python train.py --optimizer="muon_variant" --learning_rate=0.00911 --max_seq_len=2048
MLP neurons of a small language model. Each row is named by its layer, matrix (up: input weights) and neuron, and shows model dimensions 192-287. Each number is 128 + 32 x the weight over its row's rms, rounded and kept within 0 to 255. Numbers have three digits each.
Before each neuron's rows, "fires on" lists the tokens most often at its 100 highest values on Wikipedia text that the model never trained on.

fires on: ":", "′", "°", "\n "
L9.up1526:147111169123172129160140081112150090172142132099115105141153200151131122124191121040126123176114179159135106114109131120125094151121113121165127070103110162121169137162106162081146193131141069152157155134087107160089187132180122177153154121131120064174118110132138090165122123108162111157

fires on: "=", " and", ",", " is"
L9.up2311:123183092101185072083078122145078114106128147119108143151130120111134104153134134094123112162143189204112127110103124123085169112153125148069142092101156132150125141139119179118110125133126140168108090145134096157117186130108101131106111114145046130046118110180120117165084100115148112092

fires on: " |", "|", "=", ":"
L9.up2328:127111103127138143093121160131095100112104078156163116125138152104131079096167094061103126067131139085175105113066169126161144119125087071168154060171171071142114144064137116094160175128151107152116137170156098088160106157098138147160115092128117083133173143129139157210073114155099126150

fires on: " but", " and", " |", " that", " because"
L9.up1289:105144151121131137119130152102162122186117194082136099128132096126183089124160086159086140134076149161107139129095108093176108155174132128089096120148187120078146187098110134065140175143101154111145116098106084164163160136111194134150146112081157143118100119160056093123143107196091156128

fires on: "'", "-", "–", "\n"
L9.up759:108107208128122110164111087177145153154119078155130176205145065143117129061069121106180136118140128144115115152099079123122135203071150104169162093130102103158206067136091134110130107074066106164201107144098198118153174116131196140164051139126155128117149150134133129122136162172095157139

fires on: "=", "-", " term", " ="
L9.up677:183053123091127097192125117105083157192116114185122136144169194070115113101125157193147105128134135035091135159105140113127109127096125134135192088177089128156107146140088086093127124132187064121114158134100176192110156134113133123093134159157137119145103141141119172105169125124078142169

fires on: ",", " (", " |", " 4"
L9.up1135:204166156174135118126145178093102146142132119165094148074121104131128101122138168149104075107125128142136132134115152121059103155093136143087078111170136112160100178133139072108138096118119124089150163140126127208211080169090165172097117174099132126136204123131110116107214202116133135130

fires on: "=", " in", " to", " |", ","
L9.up2561:125121148149130142151145150156098123170068124061105176081166140062115058148146163098167139120155159126116150194134176115138183081165123159127156163145176092135162127115154127059144162110138129142134115150061125067121091128068132129127158113136163132089129071137150153179090167148129099098

fires on: "=", " (", " it", " \"", "-"
L9.up833:150081099104092061162126138131096154139153102147145100128127119103140089130136107125123121141169161114125078056176129118114129095107153098155112111121120155117103152080123148099147072182104129150113111111140173117102073126159150095089165142132168180111063197140088104067107084154086106159

fires on: " (", ".", "\n\n", "N"
L9.up1736:126148158089131113163122143112069136145147172134168121143161120088074161203152063214132123090132121088182116150158089119093084093156146153115202099185190133116140123084138116093133136083160072129119147131142128174127090162147116165103138137091114152115174098095073101120174077159156147159

fires on: ".", "\n", "′"
L9.up832:097086147125141181105097060103098143127148143176159128141149119128128125156139055106152132132109105119195174153116137165062072076129151127106093101081109160147173189160115133097146106129168137176138137123165191143061150170158069183086103175163166121157171092174106096081116109081152141075

fires on: ",", " her", " his", "-", " years"
L9.up241:128137132112121128188091143165131083061166095112121092119114067093152137118120123125126143185115134133115067092113052100128125156166169163193135124107138160101130073154085093142080116110111154131149122096160123139189123073205102183132176077147144180130193081191099165129125114134144102070

fires on: "born", ",", " years", " mm", " |"
L9.up1702:118121194124126128110182104185127123176134149147089107102171149122130088083135165085190120117108140062106162116154075100113128161097190119153126133181166109078072140097096144107155172111149073127141127093187143131032138093164137037112163149124150098132149085074155109079122140123066170082

fires on: " and", ",", " |", " went"
L9.up2869:101125143131097077072165108132116111145131134107108142167114140137125101036121127117127137157111165144113070133162095070110153131108163139147135126136116129121135141153098155122109183157143141075155088125175102193110188136167081095142135087125127101113126062116092076127167083170093119074

fires on: " (", ",", "  "
L9.up523:066160088146080116174128170097130103187115094209070141108159099028130107129101159169115121139076196167113097182114146101119103131112111075122120053159125069102181106145135109197149129147132150098128089120184120133164089126111101154124101130075119086138185076105128134129117189059148141149

fires on: " to", " –", " until", " by", " To", " Cle"
L9.up337:162113102122132181188155179070093105151140136126135104114156120140098177147174108144137095158174103192125146099108140143153076160116166154106122133140130160071110136153143133088137152146070114143119109043175165177117100168194164081160083129072179179133132133130162131173148115189144121137

fires on: "'", "\n", " Row", "=", " Ur"
L9.up104:158105108100152121120158102147140161109182113101128137090126120150125067154083121132188134137156148109152155157158137084119117131113171120078138119127135147133145116078095155099123101108085095139088102135113139101066188127123223155144111104150107163075115088114136165091099105093097163120

fires on: "-", ",", " Fl", " |"
L9.up2651:116109161125140135189117140137123118090138139111097101078124140097136138091121113140093110139141107081121119165122044123092098170122091139198185165147168125137187113135113116156153098126132144072139115111150165190148149145150083084118106090167204150136170099101105147069158139108143127126

fires on: " (", " T", " |", " Ext"
L9.up2903:152143107162114101175147183077147103117122140170093128126156118087100136104130087136167149154120095171128094207108088105077133071120182122131117100169158182158112162136145167151120078139130077108169045115095120134194089152140121152115106201124108174067222139142119139106165074133183197118

fires on: " |", "=", " World", " and"
L9.up1744:088170131092097111158123153073106107125116123090164148079045152150106151095092148127149125174162126145144142098129086110141110097096119099097129122176147135165182145191151170090102153115178129096130146129170090137100143085110147132144065085099141102088100074163085139139111068099131188120

fires on: " |", " =", " /", "."
L9.up327:121071148135094124105145087112139169137115096122152123172120062099070147155135134122124081137165137119157146153139125062115071081107157084165146128134181126222157116110124073142144086123154124162135133157119109117104098079149144141097105180147164139100193058105152173118118155140180167080